Weights of a small GPT-style language model, trained from scratch on English Wikipedia: width 448.
MLP neurons of a small language model. Each row is named by its layer, matrix (down: output weights) and neuron, and shows model dimensions 298-447. Each number is 128 + 24 x the weight over its row's rms, rounded and kept within 0 to 255. Numbers have three digits each.
A block is one neuron, or neurons of one layer that tend to fire together. After each block is what it responds to, as a language model described it from the Wikipedia text at the highest values.

L7.down317:064116129158073100118099116132150140146171132152112114111141142117102095135163144135113104154138099136161138132151151148114110146122131105118106079140103115164111079167136118109142109126161084118107180159119117161125158149108105130129128138128093114124096114161207110126127114159165130172097135176140138133148133136127112125117137113141161106160154127132085147100113150141112136092150117145159080115108078189176142126112113118066126101147133105173108
L7.down986:124118094116148140154117117169131159109141119069115173138150140088164119117134121115086126098139184124152131144110105108065117114107073112127168164157161162124099141166144099109106128123088129131156131128077078147156112116088131117142134129124147143144050108116160157139124149132135097130142134137127144119143135143132109173139146096169095103110136136128129137100142123118118110137110105109157110131114125130127139119157113140162135124118123150118113
L7.down1236:139138126122158087129116130110130142149120126152113137103153122133115152107093099139105189163095097152121122127141097147146181139113127071169120148151124138087147125068166098126126168128132148152131147139105169088116130112110139123123091114123114119120078108100128136161129163090144136115146110148105111126117097147099146141114095131096090111141145150164125135136113074121187161126164148118130117094105164126094141138156126120143104132151148102144148
L7.down1376:177105134094104116183145118121182102136116119134111146151122153104097105114115084149133110165129150112110100122122150137163172096146157112134120168124135087099116145099151157127148120113071184100138127165085159108119137133166125148104120128159175135151170121161114128103149114110075158154141118109143170130100129138147146158114154155121141124103152101118115137112109126077137130140073147165130125140135145149119159133139076158176116121133173127110125
L7.down1445:130082115111122155121139161092124164131141143147177130089109113138151117154124172099109099206156144116088151143142146172172090131143145148111140125134163137131128071126161124163115144114156137136167108165119099098162095086120107098153120126103111151137132134155134148085111157167112143130139145120100115177141115171103116141107096149148148145148134079146107150160125141167090134093144098139098111137142118142127123130145183132120155103154081111085108
L7.down1493:105122138104115125138133117158110131151127121126121116087193143091081108111145133131153147141189109142178154126117132124141120100145114096124137144147169150129128140065072123090092093086139144149143138166146136131163112103174134123112119113151137142125115123153123158130106093137109118119112163101121140126163174131117130138152128158119165137114116123111130142149144147122144133110088134142151089144161105118129130135145119199121106157176188128141160
L7.down1597:136123135112139131078156114122092155089104142150154132130168092138118112146145131137132125127107064140105134133156135136121122144116111120061116124149121103124135121108110134125135102133163116137136161124178101118125085104136168131100155153111137184110122131123186107174118112111131110161127140128185114155138121151129140128137169119122134137117112178128122101134114139076097108121130128171090115175131169083100124107109078136130109145116150090092129
L7.down1658:118158128139110129145084135124092122141122124150125126184098130155128201095133126134137133112144111113168119119148156112132115117142134149174136120120116092153131137115170187139117130123156135131120163131141125122125099127131131129142106135135121095137132189112096159149095113108158083137122114138104163142162120099097174119111105171129115104130186167122151132106152163135138150129133098138164154126138120090138163136120122131173109135128131133151105
Description: Foreign-name word fragments

L7.down350:136091133112132143100128107143136160140116123164134134109121132141116138103161162100113119103141158123123109139169141115194137099105097086127159109123059136126144150136168134103125162129116147136124158145110137103151132162123153127130127111113147163147090102166132135135156157146154114128076140101114135135131144185201137127117133154110104153101118130127135151117120139115135166151126167127119093137145127109095104136135157102109087138150167099131141
L7.down680:153138141134118129098101139130151159158152149147122149128130135098094147153142108142107141106117108079156136091125101154120126158069156160122135116112115132131093095129084096141140143127138114125144115175158149145087098097134117156165113118157162120103130159176104172130102135158138108161107134125084164121133110109167082183145088134131153086118090108101148157105173128120119084139087150087183167127116136143160113106148161123129107123132127101109155
L7.down930:122124102131100140111148080134068123135131109148154092165141120136102126143150096177105146127129159119168140143126107135129141145128102122141094118141173085107133123116111154129109124132130090095140126098136086117137141123144137135140110142125136096132143090146155143105137141118122131099144109132089120119123105126137085119136135117127147122121138157193153132138129144162144095135122080127152138171107138143136104130165141091116068111140132211164116
L7.down1081:136140134130144134128161124145138139120126114136124113114102151132131132126115154159102158122149131129110093101101143131141109117150074116157137115137120121125076156082062123156134157161176149128138169150175086104173106124147105085121171125109090133103123093117133072133088149113139160126133136154118110113103072130125154106111087127122099136118118105156143133126110126164144151104132084125144076156095105125113129158144131114115127117116072131126094
L7.down1422:120142077125145147157052137101127121120095127141149096104126086135109142146127122126161123137123128133135120133152145132156115167141130146124121135169161143101162134149129131089100129151159100122125192116092127144154057059113110115144168094132129088142091192155142109151127167097127149106121107148117168142153105129134142182083117148125131137110137139112135113132135119152097159119124120160152199145111141162125125098134104146121105114120110094103143
L7.down1562:167186101099110120116167089128113152148076094136111109196139170147124141090104110125111118121164121105127061139093163112142148141125119171143095105125140137149116146115123154107146150135122154139121099152138140148120179109174107136097095120132134130126106137112140154139124116110105110132136133131109104151152128143107154139138129125125106133132083144143168122168183144147177130159114143128117065133122134094111153071115132095099091167113128163108170
L7.down1671:141114134117125094124131139149102187149151145123133097158124133110145143158149160113126141119076162110130145141141121162110145140131120121136119119115113114155158099112138158107182115120121105098120147127168079118137135084132110111140139121146129139110119128144140133133124103173064120140147120113138081110163122217161125135169183136108102186133149111054135130100147166129094072110162134157152159120183168099088089110161151153141145104149141105131133
L7.down1767:106118130123161109098123126140125151151077154152107155146121140135126156104145110144131123089135102118098148148126178132156170195125119158085125143124096144170180101165080146110102098128056167107143157123127117150143119139151128084062136101121147147099137103177127142108148212116159087082127112128147113099128145137108105168150147117141132098129130118100150136088112158159133121133109134117079101130135118104122159142119124095109097136127110135111134
Description: Mid-name continuation pieces

L2.down1770:129138091128107171157127115151141137151172130121114143151157157150109098117111158148133139131133118149155163146159101145141140161117103118116160130108083175091133128124115123154101100194148145130117124140143127084137121123155104086147119130178150151099113149105165131124092130129151091140187157131160100125152142108138135108116091151146120144068132187122151138136151105084128116159140136134128119075101100132114108151074116146131111127112117145113159
Description: Word-initial subword fragments

L2.down1194:129166139113148103168129121122155127099127155157113106084103107141119141108173156147102124118153139124117119136151110127118150180161124139149174142158131113112092119108103146144128126135174142126138129135133134111136101104111145122113125093098099105172123152173106165150107108088129114140128119163143105122128077096136124135142168166166102100127133162132109126127124119107135127103160158130115156110164158150125142127083150108116121130120127133132144
Description: Mid-word name fragments

L4.down243:125129189147128135183147145133129147119115134124065140168147170129128187114073103092160164110086134152112131134127052116137139149143105120129157163106146126106154103146152069109086112124129156126138149151147146120143153105119129083135102154120144166146145165144139089158152119136080172145134124119142143130115129156156097090109155121140115168114133162146111115109137137100147099122119136137119110103158101141099067122135139115149113099130075146107087
L4.down255:120130116149137133087138125142075137095129094145119105136155112116110112102103122146137109119139186151140098127193071138110093143090160104141144162130116109178113127134127120146134113172166081154068134164118121144176141157112132088142141142116126109111141164141136147110138131165093114117148129128099127104118101093122093179118109134137111112097120148142153120104096139175154095128134134093127129089157132131087131139092084183113121071146075099088132
L4.down440:179119132145110178205121144138089144135128124097121159124076153078153128141133158108147124128133129166158114115135150134098184161125174148160126147091124159131145070169074113111140152122131114184124148125123150124157117120143135127106099124127155119116153079116170086136142117130103124118084131125121104142141139109094143137144100100156135142128110136142082173130133109111144103144130107168113116125118127097172116080131131194148150157139152115105076
L4.down579:127134110110094103122106169135118172109136130157103152159081131112134117109124156139114130142147112146122123129160111156073149142106099087093109152127127114137167113152122198160150135122132138107143133167128104160139165148124156135128170192117137128099055119134161159112121108122113125151130133168099129121126128123122124107127163168165103132160123113131095130101149140120171144127137134147145131111184143154124150161133151115198128108114091142161143
L4.down858:129152110096135108145147123106170122149129143156132075121104135095147124098105125133151143125119120110154085081122118166120113153140091119100137158084136140118099131137091125092152079133124152123127102126132146173093095131113166106132156123127132172118157134106130116152146152123134107132133119116106130135111145124164173109107092155128147113138127157116159112145094115093159101107144158126144124146150126109096130135139155153128151155104114117131129
L4.down1111:127104142122146104139095102150140154133140126146174140136129123130129147114108145140111155108185137102126140149169106139140105112156096120180111124086082125110138112112115142159158108154156101142107070113129119115102098112099132149124150134166111099148073128152135123116137115110154156141121111192156136112157111141124098156118123118117126133125129134118156093136127105147150128186104117129117130162106138123117087109157132123128166088134136114097173
L4.down1413:132114148159129101108126122172110146132128119146122132159139156137156121147138154097128120163138106100143112162088144163117181182118124113108142124127097102118168115151110145090137161144147102129108163144111104102120166127128123085119128160137130075116115135102150156098167144142148121101128139148128145144111135141168156091144152124159120153116151110164099156158139161144144142088174107160099137067169109103135097138164178154147106120140161089106146
L4.down1600:154133127133095099119120119116120096113146156122127124129105161076161086138188162120096122111093143114102146133106128151098163075155114117091120172120147119115154099155138138118153131146091115148172124118132127133132133109117097121193143115183153107107142072100146081111139156093120125134132113097116140107147151093077141140143150137142129106182133147135121127154114099120124163173141134115126130142173132137145145143107156097152061180110181135078157
Description: Mid-word proper-noun fragments

L2.down710:120141116151126127085109151098125108083134139143136145163139106093125131122133137146135161072140155186164139101101123153089142134093110101174120098146087082131123127199132093167123136126152111127145118181141121115121143161144077153119104139130077140129068099122104145101140129124105113085123131105113148146146159093104108138139091158178168135146096113119114096127158140105114168115086134127115120111133107110126155105114133118116102090104119090145129
Description: Second-syllable-start u pieces

L7.down293:106122114144108169116136104135115163098176135113153147130121161142124118104141142164106113116157146167070135133175134130140146155112142146123161146136132151124127108168113149147162119145126082149130139111118109147131134130116160158105145129130090097103213112166126133143120138137108122123115163127138152064118133183118110164128097163139117122061115141139116135121093126172132112157137098119127103131141171087120134131134140126078118065124136152113136
L7.down532:084157146162119118092141172119142179154094098147131151122134132140093141153129131169146103137143118162074166105096126126114128145161077125097092101159152123147104089139187097097122147145132090104141107115085123106121137111065153094134133166126142123116148123118124125094153052191144122098105120111164156076131114117132131086108118147159148134156088129152140125102118112131130149120114138126148134145128144120114161121058097146124133132149096103157099
L7.down829:157169091165144143141099117135143156094111097142117127144098115126128129136169137118099106097167132106127148110111141116137138128133173120122168134126143068119132094143146104138130136118099104123140101114122108145105111114100143159116133113128169050140112153124147151139136159119093134130141128141137112092134102134130095119141113150165122126131110094100186148100107143139094129154140143143116122118091092130158162133158135129114092069102141109147143
L7.down1204:119132170101158142042121154160133090115115155142145107124102141118121139090083114141144102150157119130116110142148121124122096122105065152120140171125137134103130091138149146133118165132084118141157129173116141151160144134070147129112153125103118123106113164117121133122129159114154112139110137107108079144154128152112114138127087086176137154163126107099124133113143133114161104141150115135132091161123114131150141107147112138191145116110167135130115
L7.down1239:148132154144166119141145108150110150124106121115120154104128138109126139114095100137121119167140125136115129128124124135169134154138097153092154189127154170124128134148127161153128115114153076156141117169115097091158161139149149091166115110127113118148130106103160161127097129095117137120115152123087120128113133132049137130130107119169119121117136129158161101127137141133155122139104071093121104182211121132120142149142160107091126126084112122163149
L7.down1289:116152114111102186165098134137100137101177111133143122085142126093129163145068129129141147121102125160105103138110128108164071128138138125163134164137130171125156124142109154062124115126155129159132154101164127116100083162145132119127143178086151108143121168107144133201086116146149128139103123156125137170118125117132141132148109134155117113140135126157142131120144141135104113127101126107068147149135138096135137190118153108102097141130091118140136
L7.down1319:168126094115124097155130145116146133134103105121155077137093165105097113151128141134145138096127130163118096107107114157168107131128114129176146145135138116129157142101112115107096095091134147108103143088119091160113174164158155164156101147165110128113146135102113115161139109142134103122125141110152109094129148135133106141146111114102125082158127116123163113112123115114111115128158138134165079135152146131132099111192120142172121164132131127136129
L7.down1721:168146124169157164093105163134087104136086160137149134119105130109115149171117117120106156119121143161153127156090155138127130150122148139131105165140106178121120108174144149127149143102114108159122190116166165120150116148121128102139158097070123143080111151095152159136107154096128140113117184099141132139127105093151151140125113097109099139073119128148119101156095135119168138147153111077131125135151142112110142140114134135142121142127127112142138
Description: Word-initial consonant fragments

L7.down38:103102069112164147165140128131147079103119135116173123128157151125137133084128148126130132156171122158165106157143073131151139125112178116137146103133153125147132128146096144173130132114138110110149176134150140086151144140104089144145116138144120129139149155075125144134139131178135165140094120158132083149132111101137148150102116138103143116138133155113131122106108128139121095085126165139157064113177093127126098170114092120164157137135096151137139
L7.down131:108143162147141110123100142066141158169141113151126106094109124112124105106123139099169152123133150106122107156151162114098151159116086088143124173103138135154160120189093112148145128171119140111140124161079112144129171131139098092178089135143131117118129126139123112156113075121075148111106101140128118127144117077121083127112160080133127149164148184130143103074110078126137101135151133096148151147139111117153141131146141081147108104093134136143135
L7.down168:137097146127125151148129090089144173118152107127111127129126114106107095164134088154144163112134082154114117099094140151156111134093127132132122128069095167147165116097105140130104131122128104122144169167094143120126132149127119114127149108142093102116108153105125136135150162098161152142074108092097134130164132126154102150136127133101168138101086159184088145123152112092112164121163121116139075115127142108155131125086156139064138139113159129157139
L7.down640:095122116122132133116120129085157124123128109104128146115123094111078115144154110118139182116187088135114177132187118087130126133120107136141155124109127102160154103131116144120090144154094110121118194142126159155136139147140107158133127134144110121146153143119108162115129070134093115113145153144106123143110138116144113143122146118083153166086127103146119111163161086131118131086206144104063153116110080128145114140128138099125106106141136161147109
L7.down927:138136147132115169116090132081125148104134071131155098189120136121102108138127119107118133114127185118098130182159128141086112141162141117110124126092145148160107101190109133171075136111133144167130101154103109146141136174156109120128118135137136105086164117130098113144106134154100115106084142126102107150172144153109135108122107108114121152101128121140157123150153102098112133121133094159094108125141133163132131119146108147142134099126107110109110
L7.down1046:112109133100105099080117147090172098169158117152124133139119158110114146120139145146144111131116122119068137113156136131099149136142138116140107156112132121163151104140148096157103108130116097112139131133140159138100096114143106128150092129109124105105130111092137159136118095115113144122132115119090118116112099100144098143074139133073166120087173138120107100100093114152107113093158161143069146076135126116103134144116129076141146102092160151104149
L7.down1360:173112139103134127123067161127124133120093128136158114144146160143116143127102130129171165133160128179114146156096163139153117157144098162104101118087146123112137113154121135138150082143145113106158155156167107134113120121115103158135128130135130122169156109125120157114129122107118151123187117109131126142119120136152121126150100127111150167164134141140120111112147122120134101109153095112122107086120119158185151142093133126106125142117110196135137
L7.down1431:136126114156157088131172185079139124130121160104135157097110137143158186131090142152197122099114109097119120118109119119145146166127084108173121132117111124121168107146111144094152139137126139112123139122096125123123143122152085123072098117163142119136138147146110168093115136111097099144120097147106109153128133123121129150128105107094123106081126124149173154077077127118156104122129150142146149064126165162132155111155137108130172094111133194143131
Description: Mid-word pieces in foreign names

L2.down1691:159154133152145134115124130132105135145108098166140165129159127163165059086179148157132121122147113166090133092149111147153189111137105110140127138151151114160137117148148154133153116111092142101108108150141133098170133111117174128128115127138093091161115124161115136136123083136092137125170132132174121107152118089091129143107117153110141074103129136147101140128095119121090100170150138128112080151149123141111150104149146107089135112121127097134086
Description: Word-initial fragment of common noun

L7.down136:109103140146110124168141137124116112146151129088144135135108108111120151092114139159176116161117136104116137139107167102148124094135141139155190130104118122112122134166122130213163103096131142145110111120096124134123142163086134126127158073169099114111119104125134103116159150136149136092122121139131143105154088145123171140086180117107130126108158138109141139128123164139171153125120130132132134123147162088145142120143149107086163117132146141138134
L7.down278:131158126152118117152146147101116124120100085138164175146090153108120159115124121134144090138163172142133138146116129133080123110152096095119119110134184142093155127144133112126176154163127113147120132117146132113109142124150128102072110129148116092142180095139117124103098107100140123129119161146112140130109116093118154127133093100102105128124097069139179161152153131118174140132147106125107067095148138134133141159133086097163169124121136126127108
L7.down486:198136111139140085164111174116100137114106095106087122128141146149124134122123131124133145093130121145175137111110149152107118129132132140135140096123117181162144147152178120138139102122158164133134118085132099157147157132148152141133124113173150113094139149137161156105101150130152106136099136094138112142162129123130101115142120113106131118135119161072152089126115113113136231162108119130142102127100130160130152088111191139150128121138118140104134
L7.down598:155156136121053123124153113143106144128115100119101156063155161146116136106095125135149177119118094131104119134138139077145158168154115162102127112113109127087128146123105124139111143179120149146076134108129128126154141169083113115130131115154137146165178085095147165104158135109139137142119162150093124125149101148147155074181075151093101130102166102081140120118110110135084146132123134152118142107116127158131091142137154094112108125104117123126120
L7.down869:106145100153116131127131134134148132169152108139164120114122176140174149128167150096120118128142182127130123172101152135159140146110167162144183109144142124152125157127106121151072181090157139162118105126158146169103120136102123138120165151129096133113123110159146133165155113123112146134093119136111100117141184120160105156116112107117146171145070128128114138062134119097097147138159088121119159119155076117132129144102124125117120089118132154099111
L7.down984:181136122135162138126100115131105160056123135136145146130113188132099095186131098156106165115086123086095130133132116128125167163093119091128116110133094146083146146115153122137190074125151134124085121122124103083144118124131099099140179096125124117100164138139123182142161136158110116087167132165131109143146161106155131153130078118101160149123088161097127120084140109113126148113110137131112116117130176113152131092132144147116182161109122122140138
L7.down1577:116128137143145092137139102102112140140129120146114148135125139129113144117106137134125133132103153114136108138130165134122130137118130142126153198109125126088178115143127099134143064116139165138118144142141106188109121161091135167067125124109138115129104100128102132166114104129140131072085136116128120085092140121102110127109103136107183140145137083082146173176152118145110149130148112123101116124138127151107130159117150089118139106158130114126141
L7.down1704:093153051115112145168141161143129142121141173123096146121110147118141085129104178119136154153110154144136116117100118131186112183070142125116141139131164134105114141086114094151146112129116178141126105135143125093143131137141120108164149127143131139136126142137115123111132147131113141106124115120133132138126118128076102113171107148150060138141115147130100170104087116092123115133120133118131166136181119112080078139105133124147148140120134131118148
Description: Technical term and measurement fragments

L4.down264:170133143158106140130169098141123099122154093143131128127148148138109146099151154114135123143165120114106139130122108109100105126167105133111138143171189130106150123140112137076096152131088149160070097134146135103128135093138105086126094133106139130131144137176163142100136145160148127120113111184107134139104156147099109144087113167155085127132121109129163127137108126138136125173138145118123172113110166123125128131160127117117125127149135098122183
L4.down287:135142121145126101113164141142126142147144151150098113101120119123157074130137153106165099110117114139118087130103120152115124127145144110138140132165134107158109138152091078154109098084127129157108090104129133160139123155124121149128123118114081118128128136155146114131153136159111128112153125176126144166139126141142115173097150133143174191096104116112146118179161128123115078135100120128108130131107144138071149098103127117128134143123152169137163
L4.down436:119125130117108095126129106104123127164075168125090169154099103135128103142118156156162145099130118134126072132097096124136141150144148140154117143210163113140107118148137069138107117096104120137098058150137142155151109144129170123165135090101138114123142105158092106137124143152089130148145139127136189146104161151166131135121156110140148170132094104151165157106150127138127082105086116141106113141132160167117117116109133113119111149147109170111178
L4.down970:115130141107082126100112137079122137138100086109073160123133095158160103156127154158118106127103118122132099148157078148110132152125135072108157136186175104156109119127103110169123138127105124152129107130097120166121161134098123102106145119130133128131153106155105134132165099153120126142111114181125154124132090141120107144117149120127129173104127106167170123133140129103131126096155146143111131148145128156111144110167143116141129092132110180121197
L4.down1176:124109201158119101143182131120127118163103163164118139136126075101142166193131171144127126101122163128118120113139131150124096098163129105097119148106178146120114178120098137152105123113109118118117096152111096140118145109113131109119116102134109114087114196138143078129135121160112149139121106112134167103140166131144115141139142108192156127148141172137132129135174149163145098183099144117155088120126128142091165115133135120158109097135077166176139
L4.down1364:125121117107119097134182134115175186143133118135104126077099120122130078118133143120138133113091094150096084118111113158126151106160180152138116132144137081147084083103108137152130147138132146119117107135117117132130178139161124140147148136117157131141121123146142132124173114151114102112175112159113120165150093127110134124117172153149179156122139177152189096127158147147114113154101129134136139158161150152132137112123108118099118163157136171143121
L4.down1660:119124106114117106126145122123098168108122129142086108110138123127111113116133142159165078090090114098129099142105116128112133147142128163127097167154119104130123126129131093128127138140119132125084068107106146165151144155111124127162109123133161087100111112128146146142132149116089114147097112147148166165119168179141078134098107122148187159147142138088144134152173125148140074124104123108122141106133153158085144104093117069125140121122141167160153
L4.down1685:112147125106127107127180161157171196125126132153128110092117138082138111121110142115148109163122105167129096112088116124129133121126157092137128134139150148126128137114151130139146103101121132134108094151112133164154141147151105119166162112128127133143133101127141083118132116170104084159122170176129127129120173092158115120120117138126136169142106109140131126171143151108147108127082108150122121130144148189070150134105205110100152094143058144127144
Description: First-name endings

L4.down61:177115141059167070135122129100147089138144113163087099134073170132127131106106168094128116137136147086124152145134117128114133133115119129192088155155102126103161126147103156140111113164142129155082134157138164147150135144099111109118135157154115116124131119106153152114181094118092149107115142134085108139145141123102125122147110092152136124130139134112090158090097093126136115126115104132125080132132145110162089136096090130102137162134120123143124
L4.down237:083127122135127137140156095134121139125107158160118120104091108172105124122107094018140112114151147151177126112140132125138156092155117103091114139122124098177158144127152097144131091116145147147108124140116121127138138115150122138134089150104078156101116100108134092149128114129115109134102160150096135140118118094125151160058154131131125136144121087170111107105145151192136082135136118143117132146128147080165089134131143138151101122139081133162129
L4.down293:134129097135119152123087185137138133119148142155147107102144132138096124154114087177126131153147088095109139151080217129096128155143151134097117105167095113101101107084162149092129136137157129104126140107147123125151159110165169100072123154125106123145137144110133134120125143117083132142107144135134166088106127153165148138090132138137134112100129117142087078140100143146124121141163096087118177166143137126127158127147162142116102153139107108116126
L4.down467:117126068157137081150144112125115137127121101148103136102135114163102154148164136133095119154086094101173112105132111117102111172152125113106101108070123124132098107147143089122145151093147164129109146105134166160123123114180090089159125141109111130137104108074145165111131161179118115157106096092148152132122135063066119108135100094142137129150113136107171119125123099139105163131127123106119132111098104140129127107105105107070130158102094106105129
L4.down686:167093126150149133192092133143147154141141115157152114145137177183124106107146098177162139114125142115110130117109150128119121086126127154073144111119080131116122109149096105150132126157097102146101132167099145151137130101115101133157102136093103106121091141144166097156151108135103145170147095105107171129134125110058140096125106167154130140129118111113129166114139135145103114167157119133133121156118097105148124126084118206114099116106141100126133
L4.down949:120146152150122113127110106158135138106173150099161169164183137139124164152149133220124147147132143079139147150146165097134133129066139115140160094127118104106073161166116097133149147122091125139140127097105141131143153135116124130122130123127153096110146074124136111154156117168130102149103122134111145165104140114105147096123132098119133138102120079145156172073101157096119108132127121141140141083099134149116159113115137105111106161146183131123098
L4.down1244:148150125136144159138151070123099141150115143129149133127142127112132116131117107134097129117105130095145095108162107121144113138140105127113136137130083134176107122140127124087117080139150154150111167125153142139171158147127132080110181156130111097113128111143109141152119104159114121077096168136126187156142141097121154151118153092073143107137113158102116100143106147098137096134136110076124085151140148100092165142149125147120139162122128153112143
L4.down1659:079115087150099091165107121125141142140161131136138120103133151140096159149135090141159126156133123126136199148123147106145115146124111129081139103112149101170115127119147169112099094143141128139138153156144158111121114093138120122105142130101125195152143130084112128116130169199108121098158130138106135157121151153101105146102131096110146139097141100163130134118138157163137108170123167110098086129108108112146088123137111120092153097165099132117126
Description: Word-initial l/m fragments

L2.down298:131153108104146118077150120109103137132167098124129156132088175126114123125158129161135123112124146153154132136109127139117090178136114158149125104158154133157061128128126114133106086120130117116172151072179124159138130128151139128138144168142143128085153084126117129166149097102122100093132171113185155107163149138122160110152127134153149100121134094111117148129168103117145067118164122163140114127126119114149150153118107126107156140156162124140142
Description: Token after capital letter